config.toml
hidden_size = 640
intermediate_size = 2560
positions = "rope"
rope_fraction = 1.0
parallel_block = false
lr_mult_down = 1.5
batch_tokens = 131072
max_seq_len = 1024
max_steps = 6872
MLP neurons of a small language model. Each row is named by its layer, matrix (down: output weights) and neuron, and shows model dimensions 208-271. Each number is 128 + 32 x the weight over its row's rms, rounded and kept within 0 to 255.
Before each neuron's rows, "fires before" lists the tokens most often just after its 100 highest values on Wikipedia text that the model never trained on.

fires before: "t", "e", "s", "agu", "|", "ian"
L7.down2463 [115 130 134  82  99  78  89 168 142 112 129 124 110 129 131  91 132  99 141  96 172 120 128 204  89 154 154 142 146 163 158 153 135  69 136 138  67 130 111 103 144 186 106 166 107 133 142 130  82 152  89 103 120 169 139 147  93 170 100 179 120  76  93 175]

fires before: "s", "\n", "on", "si"
L7.down1720 [ 95 121 124 100 109 140 137 146 218 123 130 198  84 138 130  89  97 186 128 111 185 188 126 111 153 116 126 139 140 163  54 149 106 159 109 107 171 155 106 169 105 109 155  68 130 144 119 129 116 163 108 118  90 135 137 117 105 112 167  86 102 119 128 137]

fires before: " |", " in", " the", " .", " Q"
L7.down154 [171 101 135 170 123 140  96 151  95 100  78 130 163  90 119 166 128 111 111 152 124 132 109 114 108  76 124  75 192 108  81 172 154  77 178 189 168 102  69 128 141 114 124 100 137  80 155 180  44 117  90 163 118 106 118 114  80 106 179 130 166 107 101 172]

fires before: " |", "|", "}"
L7.down394 [148 136 151 105 187 121 137 105 154 136 112 102 151 148 146 119 125  85  96 137 180 144 113 141 117 119 102  84 132 143  85 120 123 113 111 130 180 101 175 152 123 149 201  71 128 126 184  99  98 136  64 158 144  99 141  82  75 159 113  60 132 105 147  84]

fires before: " |", ";"
L7.down268 [ 93 114 142 126 167 105  61 150 115 168 125  70  95 124  85 132 139 146  98 133 150 126 147 129 114 113 118 124  77 146 114  95 119 125 188 143 136  99 138 149 119 103 122  95 155 109 121 143  92 148  72 142  71  74 137 137 179 205 126 108 167 126 198 174]

fires before: "s"
L7.down2115 [101 149  84 111 161 161 145 123 121 115 147 155 137 133 134  92  93 127  56 176 110 156 128 142 107 169 175 139 119 108  82 133 112 162  99 120 176  75 187 143 124 130  43 186 104 130  73 134 111  89  95 134  99 106  76 183 137 182 114 133 159 166 136 107]

fires before: " |", ".", " of", "–", ",", ")"
L7.down901 [126 103 149 216 144 120 179 151 116  64 152 152 153 162 176 137  58 138  94  70 140 118 126 140  82 126 164 101 113 129 148 114 170 139 106 159 124 107  92 122 106 157 116 158 103  77 115 172 135 161 134 106  91 141 125 137 145  88 196 148 120 136 110 117]

fires before: "\n", "\n\n", " –"
L7.down2100 [138 139 150 126 105  97 177 140 146 110 143 130 110 179 112 156 161 125 106  95 120 204  87  86  96 181 113 127 127 119  97  73 158 183 128 124 142 107 116  73 145 137 147 182 128 161 229  93  73 140 133  75  94 108 186 157  53 120 156 101  67 167 154 109]

fires before: " |", " 0", ",", "3"
L7.down225 [136 115 118 128 144 104  79  74 160 119  90 134 137 117  98 125  91 153 173 172 131 167 220 136 150 103  79 112 144 142 146 138 154 183 163 131 119  85 120 168 139 111 132 136 140 194  56  88 124 126  67 138 144 110 122 138 147 145 140 152 107 154 155 167]

fires before: "=", "-"
L7.down1236 [ 66 148 127 138 134 158 118 127 104 124 134 152 210 142 157  87 140 132 108 155 112 145  99 187  64  91 145 161 140 124 148  79 120 119 129 114 142 137 100 141 113 102 149 109 142 161 109 136 113 172 162 144 162  79 105 169 151 133 137 205 211 117 174  90]

fires before: "|"
L7.down1695 [153 221 116 120 105  81 182  84 149 125 120 151 100 119 110 186 145 174  89 119 142 147  94 142  91  97 115 143  92 147 116  95 120 113 170 126 105  98 101 117 122 194 171 142 135 130 181 120  79  90 112  91 111 122 187 108 110 118  99 122 102 200 110 158]

fires before: "-"
L7.down577 [169 149  93  93 147 137  44 170 202 122 160 150  75 113 142 150 146 155  90  55 186 164  42 125 137 111 146 111 131 143  64 115 113 133  76 143  84 111 156 155  34 100 115  82 143 126 118  65  61 102  89 120 133 126 133 170 166  95 133 142 119  93 119 184]

fires before: ","
L7.down456 [156 142 119 119 179 143 122 155  88 154 172 111 124  96 140  96  87 166 145 115 131 159 123 108  56 144 170 204 148 137 104 169 177  78 130 200 148 129  94 135 128 158 121 140 100 134 164 167 152 136 117 179 105 201 156  93 157 160 128 168 145 133 128 134]

fires before: "s"
L7.down2223 [152 130 116 130 114 189 212  84  45  66 138 154 152 161 138  73  99 121 120  61 138 103 187 149 136 214 134  97  97 110 142 153 148 188 122 176 152 105 149 123 155 101 181 119 109 155 149 146 167 155 105 143  92 150 120 138 105  72 136 188 122 107 165 139]

fires before: "ed", "s", "d", "ated"
L7.down1138 [138  86  87 105  45 131 132 138 132 125 100 119 107 114 169 153 109 115 163 110  89  97 108 154 143 196 133 173 140 124 151 174  80 144 137 105 111 109 208  66 202 117 104 106 110 169 147 155 117 141 111 133 105 109 107 155  69  95  85 143 116  65 142  91]

fires before: ",", "-", "$", "{"
L7.down212 [134 124 110 129 162 123 136 126 121 144 129 129 107 127 139 182 162 135  79 118 209 145 148 116  68  84 136 119 163 118 112 177 181 150 161 139 140 102 154 148  77 190 148 139  79 117  78 124 113  89 131 196 142 152  64 123 143 127 143 195 141 116 112 111]

fires before: " to", " by", " in", " with", " for"
L7.down1350 [115 153 135 129 155 114 130 181 127 124 168  49 110 135 148 132  72  86 126  81 136 116 129 119 127 154 152  88 132 181 115 150  76 135 180 136  79  84  37 157 156 120 114 128 138 106 120 144 148 104 135 132 121 128 100 103 173 143 126 104 137 142 114 129]

fires before: ")", ".", ",", " and", " in", " ("
L7.down2465 [ 71 130  98 140  96  94 109 130 113 181 170 171 110 106 123 169  78 119  89 154 177 144 146 175 153 159 117 152 126 110 144 135 116 168 128 166 137 120 111  95  94 146 135 162 132 155 130 182 192 158 153 144 133 112 208 104 152  71 127 117 215 168  91 187]

fires before: " the", " a", " an", " with"
L7.down999 [134 142 141 161 117 167 143  84 122 160 135 142 180 153 129 108 149 160 200 164 163 153 134 132  96 164  96 107 124 179  97 147 129 153 105 114 149 117 132 160 159 162 135 122 161  94  57 158 127 129 116 109 107 118 112 120 151 110  96  76 145 135  86  78]

fires before: "=", "s", "ed", "ments", "d"
L7.down1283 [143  90 176 115 130 121 135 142 154 112 150 193 154 153  62 103  96 135 160 118 138 100 125 138 141 143  81 156 125 161  60 132  91 183 159 143 116 112  86 133 181 151 141 130 127 150 123 100 113 134 130  78  99 128 127 115 114  91  68 123 117 144  86 127]

fires before: "\n\n", "="
L7.down1472 [132 111 115  80 114 137 127 159 165  78 178 138  73 153 118  84 114 163 199 177 225 166 182 120 148 172 152  84 178  70 142 112 133 169 140 188  76 115 117 179 161 142 150 131  78 113 121 174 115 114 152 134 151 127 114 176 112 103 142 145 168 124 107 132]

fires before: "  ", "|", "\n\n", " 100"
L7.down2427 [123 181 117 101 122 135 138 156 212 129 106 130 104 151 133 161 160 159 120 127 143 108 129  83 114 135 129 116 156  91 134 118 170 165 156 159 102  91  93 105 107 112 126 143 134 106 145 107 133 143 108 172 125 173 102 190 133  60 155 137 158 106 102  59]

fires before: "=", " the"
L7.down145 [135 164 125 156 118 158 110 122 139 103 123 134 191 211 172 128 151 101 135  30 145 103 126  76 171  77 109 105 126  94 144 126 160 103 141 123  30  80 177 168  98 111 175 134 113 121 156 134 104 154 193 152 122 137 110  68 117 109 123  98 118  82 107 119]

fires before: "="
L7.down2114 [201 140 132  98 137 117 163 111 146 180  57 118 125 130 218  75 116 116 130 122 176 111 113 133 113 133 113 162 108 168  75 204 135 131 105  97  89 111 132 129 135  45 161 218 174 100 114 135 111  97 145 122 110 150 115 134 176  89 130 142 129 146 113 124]

fires before: "|"
L7.down2307 [168 103 143 173 142 133 141  99 130  98 105 115 116 112  89 113 154 112 126 147 111  87 183  98 130  88 102 159 142 140 174 110 115  82 205 158 115  94  91 199 152 159 123 129 132  51 176 184 125 137  87 125 183  92 170 118 111 115 132 118 133 111 159 131]

fires before: " |", "–", ")", "v"
L7.down1120 [128 145  92 153 161 126 123 106 143 141 120 124 122 118  98 135 129 212 141  76  79 117 107 116 106 124 133 179 201 188 130  99 139 140 185  92 140 135 160 147 147 130 150 152 138 180 190 132 171 190 186  59 159 122 126 108 117 118  89 214 136 161  74 143]

fires before: ",", " |", "-", ".", "\n", "}"
L7.down1921 [152 148 135 189 141  68 120 156 112 174 143 134 141 149 124 118 118 116 155 118 118 137 136 142  97 154 110 113 143 147 156 111 124 153 148 147  84  47 196 117 172 127 142 129 135 157 117 194  81 116 150 100 183 127 147 190 159 142 120 118 137  80 112 173]

fires before: " |", ":", "s"
L7.down1755 [124 177 162 145 133 127 139 109 169 151 173 112 115 139 159 168 122 116 163 180 133 164  98 171 115 132 122 125 169 136 112 186 131 155  73 182 162  86  84  99 139 167 114  90 157 153 133 130 148 107 115  78 187 154 153 178  91 129 194 109 142 136 125  78]

fires before: "ed", "s", "ing", "d", "es"
L7.down2536 [ 93 166 140  95 168  87 151  93 107 131 131 110 162 123  68 156 133  90 100  98 119 101  89   8 110 123 185 157 146 125 116  96  86 137 167 118 179  69 122 168 146  71 116 119 160 119 153 102 141 110  74  70 155  84 128 142 126 128 158 139 123 134  96 107]

fires before: "="
L7.down2435 [123 142 119 103 173 149  71 126 146 148 107 159 121 171  97 123 103 124 150 164 146 127 118 129 132 149 155 147 128 166 111 147 100 117 104 103 114  71  77 104 177  85 193 163 136 114 107 107 116  90 143 176 109  83 155 192 118 162 158 139 109 183 110 125]

fires before: " 0", " 1", "0", "1", "3"
L7.down675 [105  93 124 153 109 133 140  81 105 109  97  72 134  66 111 115 138 153 158 160 106 130 163 137 141 113 179 155 104 138  93 167 117  88 114 106 137 130 124 120 109 181 123 224 174 129 140  93 126 145  85 132 121 172 183 123 126 153 124 116 102 143 103  96]

fires before: "s", " the"
L7.down585 [159 103 153 101 146 125 166  96 117 133 154 134  79 182 195 158 178 120 113 112  82 140 141  88 173 145 159 102 105 102 140 157 100 106 114 145 149 148 162 189 160 107 112 108 145 106 147 144 159 130 184  91  99  93  82 152 138 135 133 158 121 106 154 109]

fires before: "%", " |", " were", " was"
L7.down1380 [118 153 154 162 149 116 127 131 136 112 177 153 183 127 111 156 107 125 150 129 157 103 152  63 115 155 160 147 134 154  72  87 119 111  55 146 141  87 122 153 131 162  97 144 123 173 133 178 128 171  76 132 137 114 119 158 130  91 123  89 202 205 144 135]

fires before: ".", " |", " (", " the"
L7.down555 [115  44 142 167 129 180 166 145 113 153 137 168 101 129 162 179 107 141 105 212 121 132 164  50 130  84 105  73  66 127 179 122 204 149  90  87 180 123 164  67 113 129 159 132 140 170 186 129 173 108 167 150  82 109  94  93 145 105 113 111 135 115 163  96]

fires before: "s", "Ar"
L7.down1857 [145  88 115 203  99 185 106 158 154 114  91 111 122 121 153 163  96 144 131  88 133 120 136 133 170 124 124 120  69 177  68 125 111 145 142 152 146 151  80  76 114 164 107  84 143 124 136 166 129 158 123 150 170 155 140 141 201 139 100 162 117 108 117 145]

fires before: "=", " as", " of", " by", " in"
L7.down1292 [ 94 145  99 110 150 142  94  87 141 130 196 211 171  86 103  98 132 156 143 149 110 109 142 107 146 138 123  69 140 206 150 137 137 141 154 177 125 128 130  58 123 100  84 116 100 138 114  95 173 142  87 164 110 124  99 132 101  78 114 106 172 157  86 129]

fires before: ",", " the", " a", " they"
L7.down2015 [126 104 114 109 113  98  70 134 108 151 164  69  82  82 119 126 106 166 171 110 105 116 154 107 130  77  71 111 135 110 100 109 172 163 136  94  96 129 123 156 139 161 119 105  46 159  73 122 164 102 172 118 121 105 148 163 172 167 118 139  94 178 124  75]

fires before: ".", "%", " |"
L7.down1787 [132 203 151 179 168 158 127 166  81 116 158 108 164 101 174 150 115 119 139 101 146 155 102 101 121 151  90 116 151 119 120  88  88 122 192 122 130 122 135 110 128 170 112 189 136 114  78 116  69 129  68  88 165 144 151  41 164 102 117 109 108  58 157 103]

fires before: "=", "."
L7.down1619 [111 162 124 150 172 180 149 140 133 137  67 122  91 165 120 118  78 126  99 131 116 103 144 127 146 143 125 147 135 171 132  91  98 103  55 158  98 188 132 111 119 112 165 139 131 122 141 141  93  64 134 142 202 128 116  81 158 133 157 152 162 171 161  93]

fires before: "-"
L7.down2457 [144 154 105 164 141 136 152 129 128 144 120 118 142 120 152  94 125 144  89 157 134 117 147  99 138  85 120 155  83 113 127 169 136 102 139 107 106 100 150 133  93 111 134 130 139 146 161 131 129 124 145 143 133  99 149 131 206 138 108 163 141 133 150 164]

fires before: " by", " in", " the", " to", " and", " on"
L7.down1075 [103 140 112 165 114 138 146 144 134 148 145 130 180  77 133 175 195 164 136 123 183 159 135 157 146 126 137 161  96 138 109 190 109 166 134 228 161 120 112 183  89 130 146 128 114  74 170 119 161 155  57 158 111 139 133  88 135 138 137  77  91 106 138 153]

fires before: "=", " of"
L7.down1513 [ 98 107  93 110  77 181 175 150  89 177 115 120  99 173 106 151 133 105 117 160 113 115 120 177 132 124 136 135 149 107 137 126 111 168 164 178  80 152 126 108 151 139 103 118  82 125  93 118 112 163 166 140 165 124 119 133  98  85 173 177  84 119  55  91]

fires before: " in", " as", " with", " on", " at", "pl"
L7.down2282 [143  94  85 150 147 162 126 183 142 132 161 102 177  96 105 131 197 123 146 148 101 144 155 166 175 121  90 124 147  62  79  86 101 204 108 104 139 147 140 125 119 166 200 158 101 111 149 118  99 132  97 238 105 156 151  99 127  82 105 161  85  99 115 138]

fires before: "–", " 1", " 2", " 0", " –"
L7.down1343 [130  73 136 167 135 103 114 170 124 132 181 109 120 159 147  82  83 170 174 114 102 133  90 117 159 139 157 111 120 129 140 131 133 174 116  81  64 146  85 169  82 124 144 218 152 138 105 129 152  70  87  80 124 109 148 142 146 169 100 144 153  89  82 134]

fires before: " |", "–", "."
L7.down1325 [159 124 109 155  84 170 149 135 158 131 197 128  66 150  96  74 107 141 101  89 142 113 131 121 148 132 166 165 116  77 167 147 109 172 140 149 100 175 103 174 112  81 102  79 135 140 171 181  82 149 133  70 128  96 123 146 167 165 133 147 148 140 172 149]

fires before: "|"
L7.down1221 [134 138 166 181  85 112  90 153 155 178 145 120 152 139 115 183 143 107 147  94  93  58 152 103 115  89 172 125 155  84 126 114 122 131 129 179 112  97  92 117 117 108 120 121 100 142  78 132 106  86  74 110  90 117 151 143 155 175 140  67  84 120  75 159]

fires before: "ion", "e", "us", "ive", "ing", ")"
L7.down1728 [ 72 166 103 142 181 178 150 136 125 147  74 165 166 132 160 132  88 124 126 140 144 127 185 105 131 121 180  75 144 117 150 172 106 107  90 109  74 132 180 164 157 157 120  94 110 129 102  70 173  89 100 158 101 143 184 139 122 114  99 172  77  87 176 135]

fires before: "s", "iate"
L7.down186 [107 115 142 120 187 154 120 122 165 118 114 125 132 144 179  56 135 125 149 137 160 142 144  99 162 173 139 164 167 159  85  84 126  89 120 137 172 159 101 104  91 115 109 123  99 123 206 147  95 121 167  89  94 143 183  99  99 136 126 179 146 176 139 234]

fires before: ".", ")", "D", ","
L7.down1475 [143  86 172 170  94 150  97 115 123 130  60 132 132 105 122  69  50 143 122  97  92 184 143 110 128 102 194 177 135 155 133 111 173 146 103 110  96  89  89 133 122 101 160  92 104  82 140 100 131  81  93  81  99 127 133 165 125  82 118 146 101 109 163 162]

fires before: "s"
L7.down2002 [108  97 142 121 128 169 135 136 175  79 120 117 129 134 122 165 104 109 133 126 145 115 154 110 104 106 176 124 119 186 133 135  93  58 141 194 143 149 153 151 115 168 180 161 131  95  89  80 130 223 162 113 140 128 150 120 120 141 161  82 173 160 113  87]

fires before: ".", " States", "ivers", "zz"
L7.down974 [145  62 156 137 165 135 166  69 112 178  77 158 131 111 135 118 155 130 129  70  88 109 145 159 146 177  77 122 112 127 117 106  83 177 111 105 143  94 176 125  94  94 190  90 156   9 143 152 143 168  85 149  90 143 142  60 101 190 162 130 113 170 105 184]

fires before: "s"
L7.down1314 [181  94  98  35  64 134 141 145 136 133 137 107 126 142 134 134 112 124 154  90  69  93 136 135 178 104 146 136 164 112 148 100 181 153 100 127 174 106  94 126  85 141  83 107 126  73 122 136 159 138 151 133 122 146  79 139 168 127 201 156 113 130 160 101]

fires before: " |", ";", "|"
L7.down2234 [110 116 139 100 114 110 147  75 138 120 194 151  94 138 107 138 183 178 124 129 156 130 128 137 112 110 172 174 164 169 161 136 101 156 100 178 158 118 148 133 130 157 136 116 115 124 138 102 155 165 115 125 158  94 159 173 102 143 135 122 145 155 132  81]

fires before: " 0", " 2", " 1", " 3", " 4"
L7.down2128 [115 174 114  95  52 135 155  96 119 147  99 121 118 108 150  99 146 150 161 177  94 108 114 123  93  71 114 127 144 123 149  86  72 167 122 107 179 135 193 126 168 163 149 105 183 129  71 124 124 139 144 187 123 172 123 140 129 156 131 121 130  61  95 103]

fires before: "-", " Title"
L7.down499 [121 134 158 111 194 143 113 204 119 177  93 124 120 143 129 130 118 144 103 161 132  84 121  91 100 126 182 132 115 154 174 137 100 174  67 167 104 126  89 143 173 146 183 124 101 123 135 122 172 110 133 106 117 123 190  74 131 145 103 114  57 119  91 108]

fires before: "s", ".", ",", " from", " and", " for"
L7.down2211 [170 159 128 130  96  42 135 126 156 119 114 174 132 103 103 134 141 105 116 170 205 152 134 102 110  86 113 172  89 107 106  94 154 131  76 126 168 102 146 109 100 141 135 121 110  90 156 146 104 142 173  73 164  88 119 122 160 111 117 163 167  81 132 141]

fires before: " 0", " 1", " —"
L7.down448 [136 134 130  60  92 125 150  85 150  74  77 153  75 141 183 151  74  89 117 103 112 178 130  98 145 137 157 153  56 145 138 140 113 120 122 107 160 146 139  96 126 144 137 132 135 153  98  94 120 181 135 116  75 128 136  91 162 146  42 141  81 108  64  88]

fires before: "\n\n", "00", ")", "\n     ", "=", "\n"
L7.down759 [ 89 136 136 189 134 135 181 160 108 154  86 146  88 167  48 122 145 138 177 110 155 119 140  63  75 113 169 150 124 107 175 169 156 164 110 162 109  93 141 139 159 122 155 108 114 120 105 159  95 145 171 169 155 166 108 102 136 128 137 153 141  77 102  84]

fires before: " States", "an", " Kingdom"
L7.down1140 [151 214 166 113 110 102 142  87 173 173 142 186  94 120 117 118 211 152 116 116  32  92 134 155 191 139 145  72  31  91  49 135 155 105 117  71 125 126 157 158 121 161  95 146 176 179 157 112 129 124 123 137 135 138 132 133 109  82 146 116 125 149  99 154]

fires before: ")", "–", ",", " |"
L7.down1487 [167 118  92 176 140 123 106 148 146 134 141 120 116 142 112 158 117 107 109 117 118 116 133  52 116  81 140 142 188 137 144 104 162 113 121 159 140 123 128 103 159 125 147 184 135 130 135 130 145  44 168  98 157 105 149 157  99 153 107 136 173 173 134  63]

fires before: "=", " the"
L7.down886 [147 102 140 199 166 146 199 112 127 170 133 116 225 135 115 105 111 107  75 174  85 160  83 133 123 156 103  87 162 132 163 132 123 124 130  95 103 119 106 145 169  96 167 149 100 139 123 106 131 148 167 167 128 161 136 131 131  99 131 119 102 145 131  96]

fires before: "-", "du"
L7.down2455 [125 116 131 105  83 175  92 160 175 112 154 190 122 147 111 102 136 105 117 100 104 134 109 148 168 108  98 181  70 162 138 160 116  94 103 189  51 120 135 129 130 177 186 130 158 153 139 126 120 138 171 148 163 140 185 102 149 132 142 151 156  67  96 127]

fires before: " |", ";", "'"
L7.down2189 [157 174 142 108 151 117 151  93 124 147 147 120 129 105 116 188 173 137  83 150 119 162 152 150  65 144 140  82 147 102 164 117 142 123 117 132 180 142  80 125 139  54 146 128  98 133 117 192 150  89 131 130  86 222 155 142 157 124 161  89 125 106 215 174]

fires before: "|", "-", " a", " the"
L7.down303 [126  99 164 190 128 133 163 185  92  73 167 188 150 169  88 159 108 132 151 140  94 162 133 148 120 153 168 103 151 203 142 180 133  83 124 157  67 115 125 164 166 117  82 115 146 171 136 126 111 128 104  95 178 159 155 137 148 151 102 120 159 166 120 141]

fires before: " 0", " 2", " 1", "0", "00"
L7.down54 [131 136 145 146 115  92 161 127 160 125  87 155 180 148 109 187  98 122  62 203 126 152  89 135 106  61 155 131 150 127 162 100 108 132 201 150 170  54 195 134 113 166 142 143 122 127 153 126  75 167 121 121  89 157 133 118 159 155  81 165  90 120 127 119]

fires before: "s", "t", " War", "ve", "re"
L7.down824 [116  99 100 110 128 118 123 124  88 140  98 118 160  87 126  67 127 129 179 148  87  85 137 107 121 117 148 102 158  74 104 116 120 174  94 152  84 109 141 129 182 149 118  83 110 126 157 114  82  84 213 122 132 204  83 160 158 131 122 142 153 112 116 132]

fires before: ":", " the", " that", " \"", " a"
L7.down30 [ 94  88 106 181 138 127 143 120 140 174 105 150 142 147 133 122 113 150 141 139 140  76 109 121 118 131 138 150 106 157 133 196 197 228 141  95  97 150 116 153 125 160 108 119  97 176 136 190 130 142 125 128 104 144 141 118 113 103 144 148 142 120  67 121]

fires before: "-"
L7.down1677 [112 158 194 172 101 170 133  94 152 146 156 107  98 145 167 144 161 156 103 158 154 108 139 165 121 146  92 196 132 202 136  95 127 122 124  63 137  91 143  92 120 174 103 104 113 164 146  75 165  85 174 162 101 137 128 166 109 129  79 180 191 123 104  98]